config.toml
num_key_value_heads = 1
norm = "rmsnorm"
init_std_qkv = 0.0233
learning_rate = 0.0131
MLP neurons of a small language model. Each row is named by its layer, matrix (gate and up: input weights; down: output weights) and neuron, and shows model dimensions 112-207. Each number is 128 + 24 x the weight over its row's rms, rounded and kept within 0 to 255. Numbers have three digits each. A neuron's up and down rows have the sign that makes its largest values positive.
After each neuron's rows, "fires on" lists the tokens most often at its 100 highest values on Wikipedia text that the model never trained on.

L4.gate347:114140086170130143112136120153129101132133105107173114148114133108174133115183121109157132128119112147140112135102074115088149084158159121131121136113144146146176130148141112142091142134123133115126143181124095110115192126100142145126113121163144153166148079167147111134108138138100125114
L4.up347:171112143161125135119103146127112145141137113128114110139172120114133142151121143150137089149148105135138128134117180078095105105168085120153160126113097155086138124147094135159092148127175121142160117139126146146133131142136125083121069104168105113140157166103134156153172155123070130103
L4.down347:154156140151121121178096127156098109180158160152153118104123126140110151139132090142120160102118138164143107126000127116152136104128110162165154160123114123117142154163121131111128102105141152126111103107151119102146128124113138144069126174082111150144116119100123155170128133121115113107
fires on: " |", " as", " of", " to"

L4.gate198:108188070106118135152107118154143121144147143144134150151162153171099087119154117144171155142150126137187150143115129137133140095112142133152108145110118137131146143163150087123143140102120112100135134147125078081153121197131139132093163111127144135136112126123137116150122156107088144130
L4.up198:172134116118128152120111121165154133151155127117134131100123150098167118105149107135158174182092116122090140136112100096162140126103132105143192129131144130143093081110124121086095140087125124130098162114103099126132102134099132123064147114137122118133119160097160148153151138121155155152
L4.down198:151165153098158124115100108174134097148154134094148104130117154161091153099176113149135137139153074091135145118118139119162159151119137138176148116111145130119142160157158108112117138117108170161156113102145073126103133129146151135093121161137124072141119135088142139117136140096108138145
fires on: "le", "res", "ro", "am", "or", " res"

L2.gate336:142137109130152141125176121127154131149168114128122134156137143085126108148134131127154082171106154118137179152137122102128161161142178134127128100146134123115124140134136111118122110111185151106109127181084176093095111170117100124074105136170074092123170158124118105173087113146144112132
L2.up336:153126118169172166150164117132145155183157139133151129128167159125155140088176121113141110156072130117152149170072118134142102102142133147134107116124113129168126115122167108126118110136144140113122116181120142105129084149127132121090126149113123114158159132157121140142105095130141169132
L2.down336:151149185132091140133127113167130110100110112154078121125155135138168091111164098090155157095103137083124153110111146128136130091141139149114180134142158134126123098112116125133102154110129103145129091132112123127116110132140143119088140103116089120105167155098142145157168077110119154127
fires on: "or", "al", "er"

L2.gate488:154169137112127121123119125180134158091128105123130150169103156151135165142081125079158142135114090134132155112149117103123176143121146116089148105104139122098118110145138093187129093199123110149147101136152116115143158146114111077134122109115105107101065154125129111106150154086125122097
L2.up488:106107130152148123133181166141126111138167145125115102075133061116127154139120125118111143134157119149139133103160083160133121172114114113135128117126126153125146129127106101129125166148162137163126115184127135121164152123079105128116114127137128156159101135151133144120174137130142109122
L2.down488:177162099120117076150096130099110134120119119118079095171154120106102128132158152129136137120109119153125158118112109161155134126075124170090137138167130117144127158147111069106130145112099096091142139119098128150084130141115135085137125147124064091103147110130131145121122175128156152140
fires on: " Sc", "ic", " R", " sc", "ur", " J"

L4.gate212:122164124129176116091089140128128161153141127120131146115131108148133125085120107148153141146135155140114111146120138148062088097159121094107135134080087119113134135107116150083106135152104120119163165158099114162129200152167110152109152080096127148130095096116127129140106131077130143166
L4.up212:136121169122151140135096122118098113175120125153128098111084128161104109139148113156166137112166143144072130138103098075145118080165133106097140107113124122124099093137119126122128157097190142135096158100152092111131186123112114117093140145135107143125146159124100143121106115149109152117
L4.down212:102141126114122130160131148101127079136145131124148121111139081116131113140126117127111155107172164134111168146058179138135151147132094132135136154138110143097126153125135141139134133132179105116119105137148144129130129096100131122161078172139151102107140134139117100106169107139093157154
fires on: " in", " at", ".", ",", " of"

L4.gate129:174170106127146139122081156092077133133184162133156143136125161128160119083094134168117183156163126099141102103121114135110142092103161178131141149110134093094158121119156148107095141157158128096090126089110145137126123125167189143111144155086120134128116137141132114118143084099138149179
L4.up129:129168137152159147154162140176124099131103121146146152118076131116120133133115156130074108122177131134129061140126096122112133134122130106133126137128103159119146144142104120094088100121145147166151135133162178131136112070111189142070109103089171108098115120142143136111088101130137142117
L4.down129:127138147112112128160155128110157148099164087099152117159132130106123136096108117102147107159124121134133108138110172143127135089108104148103156143138105165076138128169124149134154110123109114173161154179156114115153135142115149079139131134145111085119121125171180106145118105127112157157
fires on: " of", " a", ":"

L4.gate480:146113139134127128151156125096153144096140159108120088190136166125129117146140113149116129117146097120142110150133148114113101144130146087147160100131119087083130136125105120141122154101119106100105118128100123126128118159120135114163110124116137180134161160177125118114099145144081131135
L4.up480:101132135122152126134129135110121138165142119118124125134133134100123142107113165150127118148097151127088142133136139075095117144121128047095122099165149113112112086158106155148134137083120098133118134119093132145117141137103117097156123153124151148128136161167126089137105165138094103115
L4.down480:123096101140121133100111133150197107139164140183122101166107151081129138122095096112152115117092156107123162121234104125096090145078080161142108103097152139099167148065112135132103136103131139121103116126148149130122105111126094082133133186139106184122147160125129104125099139124148141150
fires on: "d", "e", " |", "ary"

L4.gate237:163154118116109189111115140089136155124134112120118143135123104103101118173108088107160170120081167109133108128156141138090100146116128130146131118140128176147127136107127136113147161138086169115136100135155133147126150190107149135097135134162124115132120167115157116126106139141134129149
L4.up237:158119106094126114125104115120136154113101084176129159101086133130126157124133066130127128152111184165158161122152177127125110187142127105112165139140125112101113126151125190146103129120141150158152115122118158111142091116091123115103138155153147134107176181111104133137076134127117118119
L4.down237:166127130113073172133113114119135148097081083088103139131093140123116111096147141090146104092152153129152110114155117135138099114150087145150132151097118096111099117128126134125147131097127125140119147117147130116156075146135141130156117167171146136092087145108148112134137167092116133133
fires on: "ol", "th", "ast", "ard", "h"

L4.gate484:112151126094126126116150123122146146121166132085126090129088130135091116145135081149160120166148129192149163123121139105115159135111139148118140143110122127084089118119111159059137129119107147156101170163113134103163124096139123150142106176088157154120095085111150087159135122100063166129
L4.up484:111130112090106146158174133117129166097145106135165113090096128137154131113080119065096116096146072165154130111072101163117118114088112154139145156126166130129126129142118161107187111162112129109128134144121144164128122115120135139148175118124141106127172115107107142121131137097098104092
L4.down484:122107087128153100110111166139170138113101147134132111112103150168104132107112166136112140137099122166148113123125130115069131144089133143182146158133129137140148149096148103115137118127136119128159096080085109115165122094128141142126172113154103135142121098151131130142141139149144136127
fires on: "ing", " of", "s", "uring", " in"

L4.gate158:125171155132096133164135131131103161104136112105138158140122135145103165128146068109116122146136075125213154112148157101059107086113112127132183114137151097135142152133149090106106132110126140164161093134115103156119115131131115087083127092138094155139118159110118133122139109110144152127
L4.up158:192161153098106135139104134119136124136145118126111145171087109099146141119148139120074140157171135116118165142116159153152147067097074116120135100150108097147103135146108129149123128159130144161103132133143151130126144150121114157125062110144104139114131156125127089149154115132122105131
L4.down158:157139149118189121145155111086139141082131136090137174111104144157085110101090123144099090146105108106142116159147159116173138105119132122074147133148109113094109127125160115147122157137168132108142183192113120152129181130126091102124130145096103165157132129141126094105127122147138114130
fires on: "\"", ":", ")", "in"

L2.gate193:086152176135145066126150156103161117162106068169111127112129114132128200164143135153092110116165090164167160118134107117138112152123137138101098143126083137133117121143130116106142130129101181131134113104097139109104076138086158120157151117108112136103134113129182120134136125118143118136
L2.up193:105121114115121152078139133092107138126153157106150143140151160134157124117162124141121119125130138107142134108097136118085135136132095112124148116146119127122136112150144078155182114101164166128172177137091207143141124115157116117057119112145088128116136119127107107128086090130135113113
L2.down193:106151113148133129130154122097089081152117099156142129066106139095113138114115140089093122090146125111114125093022120118132117143148092154163176123112115149160077126167158115097111126163093143115167093149131177137104163106098102148171166130116129148129185130131147106150102137164128178118
fires on: ",", " –"

L2.gate304:136127116124079131112143082139155110092125173123133104121126159105138133106122129172127099146113129101151141105161141148144114155116114118125080115155154133129112107187128141164135144130135107145108100116104169130163143122133121164096112133123134186090160128126102101125133161135137114103
L2.up304:134081098156149135143137097105145150170091140130120128127119125139095100115108147165118082124161105172136102189118118149140124170127142159158087174121149129148099155129117131133126127099151114131106150127119102111128136127106108171146158077140103103113144131154102161128088125123123087161
L2.down304:114110102128092125114094146162153137066112129140108097147132101112153109131113136146115128097196133116134111091141131138153115144170162168133130156161120127108116147117164123130113149161122136164091121128100104140166151145124106167145148144118144110112118072103148118094111119138099119138
fires on: "ec", " spec", "irc", " Sec", "isc"

L4.gate409:117133092127122161146112116164084150165174088087097139099106166109126120118074145141155134140159126142136133116094108112150132098140090174104105154142098123117153159125115126089193151118150140159114114095171146202097115113192124103116105103107116170112157135125112157138155123097103091139
L4.up409:148115094121145125152121129150115124162146150111178109134160157116142161112124143135132149164167097177114112148092105136086165135147130106139154116159164102115183133159103126126125140127124150111132115121169113150155123114136137125078130134122081148109151106109141114094132123136137110157
L4.down409:085125094076125114131132144131139129178035165108100085113150129105125106124112107129140132149138113158090109123118156097117103173140127158142122141138108151159150119111125114122147105134130117111108114080119134152166147170163154135129163171153054159131155121076112137138134139151124130178
fires on: " B", " in", " of", ":", "B", " Th"

L4.gate266:099184118128160180125100117121142059175149131137147099131140149092122170140130140136145148125119099124131137134118123150126109105084104160125201130128092090119133099143142154126101123109105151109126146140103189124102138129156099122117126160130124096105125135109112123141122114092155140099
L4.up266:112158172175116123116119137096116130130152126144166114091127125109161121110157132102079113146158131133155105110094119115135112143120137135141126153080128140120159129119191143134157134125099136162159102106084124143146108094132151130088169119122115140143117135111129115119105165115077133093
L4.down266:177137154136158108146110154116135113156150125126135153121152125113141128116120117104136126094106134104157048150112083164112150154132156094089176110080140183146121114150163092161167103156134124155124066140094122073124125173122132144135149141104067110150120146168137122152100107152089156110
fires on: ",", ";", " where"

L2.gate309:080140092114135194141113084164128117139125132135107123092128143097118157099093185124109114093118103138184132137148143112169103142096085121131129150091159136132050146173154107110135130153115113099163129128141129118141118104155118105118105117119126123143113112140145068119140120102123105093
L2.up309:133144151162105146130138159096114123145156144128138119113162120124137108104130128167136114153108119152157113174149113128144136115103166143165104176137157178122110143140132140084132139162121108145171150063094130157093101108129144103100149153114138146099148080103134131121093109120163124109
L2.down309:094160109131127124147151104138106080146159197143108119140096123111145121133103131157136123112091082095120105178111104137128127097127116117128162119122086156111088082129145121114158144111111124084126135125086146128116150142090154125112159155137116128125110124112137106186190094151169128120
fires on: ",", "ight", " would", "ust"

L2.gate289:117099156153083149126152124130149137094147167092120108126146119095120133147111151147137142104097142099131119128107126122108064133135101131139099135128102134130141123122109143089142145158160119080156155153089121135102133102181104149117142123192128122109149146120108165101110154126133112070
L2.up289:118140156152087138137129156172159086125138109118101100165124132157178123140093123102075133130098149099132129110099118130146105156144103116112110095100112130121152099104110121124107178150064144126183159133162135137150157151146168121097137138133168105136131134143114142118079129152146135106
L2.down289:158115130171147132121159144166129129162144135131102113115127087138127120136154179088121127105133117129105125137055115148102115109100081125105093145133128131150150120105103091134141107119132128100145075120124104133124139130177138113068154119108141152165097137126081146127099123097136139111
fires on: " four", " two", " six", "igh", " three", "ight"

L4.gate270:162124117072114125111120109145152176128173130111137135108099127111125132114132129093167135134117138179156137121149131133134088086127124144142113075086120114149138168083139145137109157147110136107150133154108146149174098143150092146118141143108163113126161138115091115140113116185123164114
L4.up270:135118095127147144134146095134106130136115162146120135132120118131118123138120087180116138103112157132113123111141111141113126174141113124107169093116138093134129141086110138112125126108160116113100109103143157092115122156129119081116101133150118109125151150166096129102117137129096098122
L4.down270:127166122097079128128133144132161182155155113126124165169108138124156114106136094081126141107161154119151123131178106134159140101125158153110155090105128120124133119098142145153124130127097099154161142117158120105138125101155121121111172110081160132116152121123139128170159102151083119112
fires on: "c", "b", "on", "ab", " from"

L4.gate92:147145138121158109123099128171073119141129154118150113137141123156142140130153105137121111135135147135100137144137102121192123106138073133141129096109135145135113132119138093105138104126126133192156122144115093185092117140101154192117132134098116129117137125124144139150138171175137154130
L4.up92:080110137122175134127166115127091108116138136160132106138170097094128101123123098156147126144115143128093129182090167107135141112153159147149101154138095111131098153112134121123144136163100109147082122175088107145092103109150149163131181131146135131117140133149120147098172104098132136106
L4.down92:108173121098126078123121190100166135112109110115126115151143119142102125092165130118148117143163149143113094086160180106108104145132146174088153153095100121144108101123128126141108119143116135186118132128140134132142129136120114130093075115144081144130153131176162123142122129080122131176
fires on: "re", "or", "ru", "unn", "ro"

L4.gate50:115157110117123143159181103130114136129183103122127118153167137165106112111161131129112183125123112121143169132118116158109135158141123115131116131112138100108092127106116146112134177099096119109079160132112149122134105089094123126125159102150172102133114158129113175107186159084117123154
L4.up50:075111145110142123111121107138140137132156142119149156116164124153149109118095103137124099108133120120117105151105139144104142149116072135132100154113151164117145105122128127147145145121177136119137101106133137131142127077171113121151112110132139114175138135127067167161126160124118139086
L4.down50:152151161120099101156136148128112061093129102112126111130092105147133094124105195149138135112119138170110113128077097113126155153163142158128120108122115161139125128099137116118103095132079136104149134139137139096130106159127150120098190131106105153132150147109120142162146094119131096127
fires on: " A", "is", " E", "as"

L2.gate234:128130152160171117132089105068115135111141087164142076131148098150133129114121114123178152111156145128126125127070154092114145114095120189150111089149160099108119155084143126080178112113147086128110115161114171146120128107140102137146135103139115163094146180086127122133106159120154144141
L2.up234:153116145139154138157104118130153153151126125129156146141142108132112113104193111151119128120147077130130118159119105117147082118095125152094113134160123116118107098128101139100081104128117095147104104154144139125107083138146167122163155171085163123135177150113134166131142129154143184119
L2.down234:119098172191153154129098135121119123102175087183118109122151122107131104130148116118146143153070113125145117130135128143110162124126141129099153125131130108111128117107144076103149100116156121145125098163124152114146083149169100122156125163115123161089150133093180141143097164107142169086
fires on: "or", " Mor", "our"

L2.gate138:150125129130094161112160139131114134124102150129120117134114088152106147145115170139140142158106125142130131114117129151164103148127137130136127088125157151088148097124139057126082115183128143136154155113142112129139125140131079119131116141157108143090142132114084179146169120122169129174
L2.up138:121140120119149122122189201145161124161127132158101117153090105123118133125117110119152136152152165181103120131143157143141157130143101134083135136141133136130110088139095134135179138131137146128110114130158138104119106126105074136093115131113168149181121076115166137121074162134112120108
L2.down138:136119108103118152137122133103133119130066130131076129134123112136128148123106198135128106142169136149110116129102108169177157163128124150158131117109141097123121125130137113127109145108130108130126136083141135116124111072116098151114131129131100131154096110122079156169176109091133141154
fires on: " J", " E", " W"

L4.gate180:129124097134118088179146074152115114146133140080147104155119137190161148152145122145101190122159109116102124103137111124134154141153133084091157151116160128125105129163146148169127102085152141144131155134149141109142109099132134128176119127160091096133113136141122113096116137120143136165
L4.up180:130108145123139131144118121169199142171093131137190072117149150126124128133124163106103133126102107143134103080129105129122140117151125127151151106138172153118144088133132117101117146111111182132145127118132161163085141073131167117126084121095136106108115134142115134114111155132154181075
L4.down180:134100131112129124142156119134119171117143140115144148130111103133109156175123125122142116107118117123173134101080118148175120120095137153136138148185084107086151155157094144142153160071109120099138117137129143103129143085109158136123077167165137067149142140148123109139109117158106137113
fires on: " the", ":", " his", "ro", " own"

L4.gate427:076160092136118126143142111135119176153149073133146107127141140162113110150096109103160108144125123160167096156131109166079154151159129134159152150186108175149099061104105133172150144134120116108101096134138105084110142098154122102128108148141140147122140150137148098102128185133109136127
L4.up427:132146137136071169089114135122136142132128094096137094104142109103138149165129158130133148110102150135126092124110157138179127108112121074142117142140150141119157170150153133178157170082094138149120142118132142123128116147172121136131146126145107154157135138142108098141121121111078120139
L4.down427:103125130111112134167098146143103162147160081075163128117131121143136118163138147158173130108102154166119110135126097156155156115161172182143180108151115114146108086144135128127104181110118132120074138140110114102121151115176092114138151102148168154134101137119123131168077149172119133120
fires on: "p", " comp", " career", " Comp", "earch"

L4.gate331:121121103113094160150139131149146144154179171080116156169142163082128121141071096163154114104161144144180114109166111103112139161104118153102114132126182115107160152157159115117133095110100106145100138163131100129126139095150132144177118126143136140156164100139110127151120132138104087159
L4.up331:136145124170158142132134094129123089109121107117159133140142132142112140149136132178059116162119132132124114161117099157127159104115119161136098124118076165136140109127033140138146124110159145123145082119163109117129115126129146144134168132133118104139143115115106078119136169121130110103
L4.down331:128164150086110115122140106131120111125166174113166128137087116129134133171137120151131102102106130110150116170064138110134076082146144154138101101148133141074119131111109129127118129105131109146129111075090118089118123114147108173123125159123147130113085134122134157143050143116100108136
fires on: "ed", " to", "s", "ated", "ing", " of"

L2.gate274:137105178164132146125159111121135123147134122140184123113103121140154117154129134116135135119120160138130149121118127107140121104082115166125089112102169129148119139107118130127107099120098063156160127112129109110139142091081128141140095117117105134118116143129190104150141116067142113107
L2.up274:153156119087097167110166111151158125150106101126132112093156153136154118109141099091121099102121125122122175087136111118118126141124160087154113133093137156109140101108165120122095102053090098146134125134145157100162105130160132130147138042086105150139125123140134086125117127123156134171
L2.down274:130145108147140151165136102108150118089142144133117114120171127133100143152139106119148144130131119164116155114177125102113154108080144112143105109118123110138116157151165084127110165093112111087138140097093136152109097087088124148145129106129127119120110121132136181135086177082134161109
fires on: "ent", "ar", "an", "r"

L4.gate398:093158193174141178151114140109109108126126119138164132139154144145137107074157130111080103139099117094127176100123073174165134125095148128161099133159166074106111105115132141125132109123118074072122082101161091104099121159161112156134115109090122178114142140106091142130117102151113118163
L4.up398:095134146129151110135083117143143123169145126112102109159119137138161164113151134133149125092143109132105167119107128153140191094133113134118110133133123134143151116103085155131117135168119094157153131135149092108133188122112095164201097124142118103157125123159136142118125147143128124120
L4.down398:117102137112107094151108129166092163124138120178135133124174132188116154155117150170121106167145108117103177093112173127115156154106067132098162078125128124120153145150120156165145149108097083125126103110151119168122113085126155127149139089114092116095119128149159128144163106164115119186
fires on: "qu", "an", "au", "ent", "O", "ince"

L2.gate21:115150129127147153164165150104164125126178115092139173118122131135133127130148129120170097161136106109154144128156153140124187157135128163111159121121120129079147174163161145124120112157160124159129096116099115154121115136125116155110090112174147134091122142131101149162134119143112091172
L2.up21:192160144114109117122128184157101131091164106110156102115159119125149134083130151152138127106057145132129143147122145141103154109092122117110134115133109101095140103126118126116129157160151149102100125126123125125117058143120145104093147131147101112059142104103141154126158180120145106183
L2.down21:124118116147119108113128142155154142084129128108126156042107131115104168126124184103129135121127179098104099143175146174145088126144107109152115157103131106125101098094124154147143145175134173093145151118134139108111112107103140176109140114149065164080148155129112153128120127112138145160
fires on: "is", "em", "est", "am", "ph", "anc"

L2.gate266:132162132129084124117161113143135147110172065104104109124127179068117107138103174120157126133145129131106090089165123149105131154123141120137088130100131154132098126188126131101135102109129167207118119100187147167135141106120144123131143143120116129139131127136119144179122128098154177135
L2.up266:139150148160148117105137189111158139122121156101091096105118105137118135141109151096130099104122063158178093097143104139137136092095130141148095121094127133163137129150088157167095080116117157160144143139114170159162090154150110088124136137106131091147087120092133145147110100193143123085
L2.down266:103131101157100080123135125151162147091075184109139156105146104100116131125099152125156113114142092122109099106195143113151113151126177148143086128146109144109136136107170139165124123138163124131128138129129159123078128155144134112101161092087138096122125193107110160140141176078130189116
fires on: " g", "g"

L4.gate98:137182088091153135132097121142129154126124127113123132138117130139128100102135150093144107111151128114107130133187135143110115129055125122136130108185080096087164073113137191149122129162111144145145108138082091155168123110133105159120163159129134168114115102139107142149102111135103143176
L4.up98:141141095156170130159103134155139113137146124117121118122137151127102125135140114156166074109143144126129131116129111143137107121117101141106125106125131137135122149171110097119180131147156148141139110111134161114113105107170153104133143106144132163116139157102111145129102128121088104169
L4.down98:140117203126144128102056136148153170137101165161167103132091137116139127130146122115078096119166112098108099121085177130148150138127117206086148118102144123134120094171129124129112129158114106093125164173153146149135146131130108153125108177147124141123086167116111134161108085105111102111
fires on: "ph", " ph", "qu", "very", "av", "pr"

L2.gate259:163113114112149142150110171122137135122135099141140132141159130126131137163115118123135119126150085124172119126161080092160092148111112137117133142114182135135114114163159135154132060110098149138140142147133135121168158154137104127110134134125148112122127161127087155104145109102144117110
L2.up259:084098058134112133116118133105115135105133102116101116172103202148086128124106111161104100156155149135117114136083100094164106089131067172079161132097140092117108137081127154109139062136104129106155166121101134165130125151114066116113086139140143144154125109098118123120152145118169124122
L2.down259:128089130140134071109115130094127137125142167162153105106105155104159145132157100091080080104094153125166127123152158148127170166101119084118155164111123092123137148148148143137137154115152105114131128138178126096135109138100129166134144079181115134102129143144136126093131086167105110089
fires on: "r", "ic", "im", "ess", " out", "oc"

L2.gate411:178119117108086101087106120165181090158120154116121176168115147153123111157101068143122110140163096112112159127117138139107122134136101104125153159102100155123177147189149139133139096105127128147143124091130141163143134144098156082159118151092142136135149169136125093143141143123110166110
L2.up411:097081146132121165122126164169144137121120165148112149086113118178098142123120138155134157128136156148139139132160124099149132103116106170136141116147148107138116111115146113108129119139135145121091107131110125168151154106139105124109136102126103090129160114127128170072138140148121080106
L2.down411:116110124086124133114169137142153135116095099108126110108127129108119164103122136093141141132125061162099146106187164149131097145095149110105137117108103110115144111147142152134153129095128153117156113078075149130124089119131146171138147122094114132098136111139150125113145110138125111106
fires on: "un", "ary", "n", "ic", "is", "ro"

L4.gate337:125147139124137153108134127155117080104144128126177097153143177162141153153118106105109169127176143145132126092126134149074134078115188130128141074066165111134151118127119134159166133103160124089149163145101131108139137097119098121163159142110148113146133128132138146088079170086156103157
L4.up337:076169116126172118058059126084135156118137134116108118164131125167144134139111118132108091098127128120140132111120128124149150113136131163146116128101115134120106142144114123145150141117140118135140137122127132129091107129121103144129135062112155133175150151127131150125130125135130114112
L4.down337:129118144060102124124121128109081137159074059161112114079145158145095110142158168127137119095122122168131124098121156122100153141146081135141153103149143112121144112111098135092161142099139169133162151114130099134143136106157125152155123129143123145114098125123123102091114089120157120147
fires on: "an", "h", "t"

L4.gate260:134107160155145101131078133140132100092130109132160135167146131114174117141096165099126099077172137088122159102074164095096131102152132085092149062118125095134115132116118103155098118121123110148115134162162144122099095133120121133124148136080142141133110134139129145151135124159096121136
L4.up260:146113143150127127116114117136117169104099097140132157153134167123165139134123126142083142133134124169099136159063163142125129142133117135133140090145128141124137120125133117141133156156188106152106157079175133134135093136133162122096137080136120113107135174139127129123108064128114119162
L4.down260:092096124124139124145126117127121119114151140095116152109131113070136122145157123101148174120122072154091151095096160101114127160154138144160111141150121116168140161117114122064148133110124120142107131082100170137103093145110122126122154112127165124142129097136104111109128107164123132159
fires on: ".", "k", "c", "on", "n", "co"

L2.gate490:153109145139125104146130135134109146149176088103148086161133169165162148131132122101135114063154130164156107160142126134123097126163116171171166114150124140128141123127159152137117129127114109106105103081120097124118147118145112157150114111136160084154112095167159119127173123145108139129
L2.up490:109124117143092126124155189130069161164112120103138064159123126156131108137143144106125065086127105123148171152157128144133113102092110119148130089149103139110193175181068120146109136106163151177116109124127149146115139142118132137126104111095173118124149109128120129153098143158158130132
L2.down490:167109111129110120177119153152067137122135143101134096074110135143159129175132123124105105120110150094121090168166116161146135104139127118098131146136109105085114151117137127116121139117109084134118181127084133126119155089124067170093140145106125148125118132113113099143098131144117100141
fires on: " comp", " Comp", "order", "el", "de", "e"

L2.gate139:105171169155136111130154104173153165085173133100095136146108146114126124132065142123112147139121113094111175175174108140123113145117140164104152115143096163131133110131078167139115130113126147157075098118144111135158082099118112111104136119117099121146122133115171123141152084125142116125
L2.up139:150118116092120155117122122178140087110134106137118084127143122140111121111126101086100129117130103085110120156151116134164130103138130145168150121124125130142095078137114076139071104128138145183090123132152154106131123100140099110124175112109137103151128092123147132124123130109149101136
L2.down139:107161110155129123138166122125104124109126155120089109091116047117139108121109134113125121120139143120146138190148120135080136088104155142134125152139149153123143140108136123114132124127133139082142113127152166136152083157133152135058151122114101123168120170142123139104095172142156109152
fires on: "g", "ion", " stat", " iss", "ag"

L2.gate202:144127142105101143086154112137136130160181122165146120142164128104144111118116117117112120144132092110129118113123152127089178197126118119116131098125158141150139158111172119150118111128147114120134138111129141138084127164123150143102109053169135116167151139124127118093109137118141141183
L2.up202:118159130127158085132104123146115102118218133145148123112135149095134136179135148134126116131142133151128107124124134128098136098106134130142097087149170128174135111135135128166159143131113114109145104174116123130155153143108152131103116128132147133112129116146111124118193140131149143106
L2.down202:136093114119147142134137134112137127133121135150156168134139160095169131139133146152144078135103126143133114156177147145114124149140104131140122099117166123160155145127139131114179173113137145102083081144125130154099107119109119134140084119146141134152135098117113125106097157127148153142
fires on: " en", " En", "n", " Des", "st", " ent"

L2.gate457:113115103120132118110102116164173164128122168138118162201181146167139117113102117102117145154101137176093117111147125152109144105132134114091162143198154127119135115139151127145131169151103124094134115141165079161141129169115136152159161127152110113158134106097146119149113179104144103075
L2.up457:144112116097183134134116136163142099155160120139127141129155123115101114137111113080106129120138104141166129096156114126135112094169084104113124092171157118138126129150169095141108175115160165107166139098115096140129150142136120118111125122150123105132140118102149120131124109115111092126
L2.down457:123093142106134102115169109152143112139129125098147144147154129111113144151137102133135081124123115137131135097159123153087145092145123082108144133145142070132154156129148118138147122164138110142120111139097080170105131089117168114109159126075144105130078113110135116119120114104168082105
fires on: " tra", "ock", "pe", "o", "ic", "ro"

L2.gate403:142146122159144130129069146139121159141084137087127153116163142139120118101099081142137128101088167099121134188136129104111133140129150112113145129149129139128096134119085091104121145094136111112120125135138135117161172123128138178107098164109172113155143105146135165130086117117130138102
L2.up403:090149099139133169160153115128129157132105161100089102115116163123133122184122147152150152110117160083098077151120128104109122138095127122117099114134106135124106111101130109130133077113113103141115109121132140103151151156123111151138136171100183137114147095101144140106122128141147122138
L2.down403:090151127126141124212119104120105139114125117127134120149144146067138131163128098101157149103141135101140096173148116137118144126110101153113094121129154161151111088093104111169159101126116136125102121153140123139116117132162114118129119164126135125098113124168155138129063136156149121147
fires on: " cap", "ort", " long", " leg", " bl", "est"

L4.gate172:118125112108141088087122142141104132121160153158159115108162146094105131138117127129181145102128131139138098140155167104135147094144122165132153136154094136074156100122139148130141124129129111098113107166113123142124112117146099066185163100112144160117114169144140099131095099156118119159
L4.up172:143149145125147145139141153141110127080117141154113122100086139101111107091134114133141083164124141106137149106169149142103149158159121128104110113125104121159135146153154105146157104145095124134109106149161072107135138107136072130149103127186166124113162124120134114121112149104108140160
L4.down172:130117141133142109132138111108149108148203163164141094172136137109174174143102077105094139139103130141124129113157172139082137118117122177100140120118106122111139076111120105161153134152103101117140129081146147143119120094082107125115152169162178140093122093144113111120111128120117124169
fires on: "w", "v", "qu"

L4.gate289:122137138093109144141124085142122147166132136146115137129147117082117176157133122090108118168137130144118131104111129107137122126144189134158142125115142127139109114105180130108122157142151157164118110151106155137188122163141100141140116126152133098138160140166077140070086122144124106097
L4.up289:126122126130110177132138082167167132161090150125132129112148113082114098122167106103146116115157108151162128100167107145166135130122181133151081128117123113083112107135160113166104139126150104102097156121130149116136128157138182143159167115143152140158112155139113138083062125144110154136
L4.down289:138130147149119120119165095120156144124146134129153150114109170156132133120135111105147134150099135153105102103124106128168111150122174149159123087114129167160171100154154160148112147117083135161153105108104110123154137117161126160116102137120114099127147133148142116129102122145114143130
fires on: "ab", "ate", "b", "ist"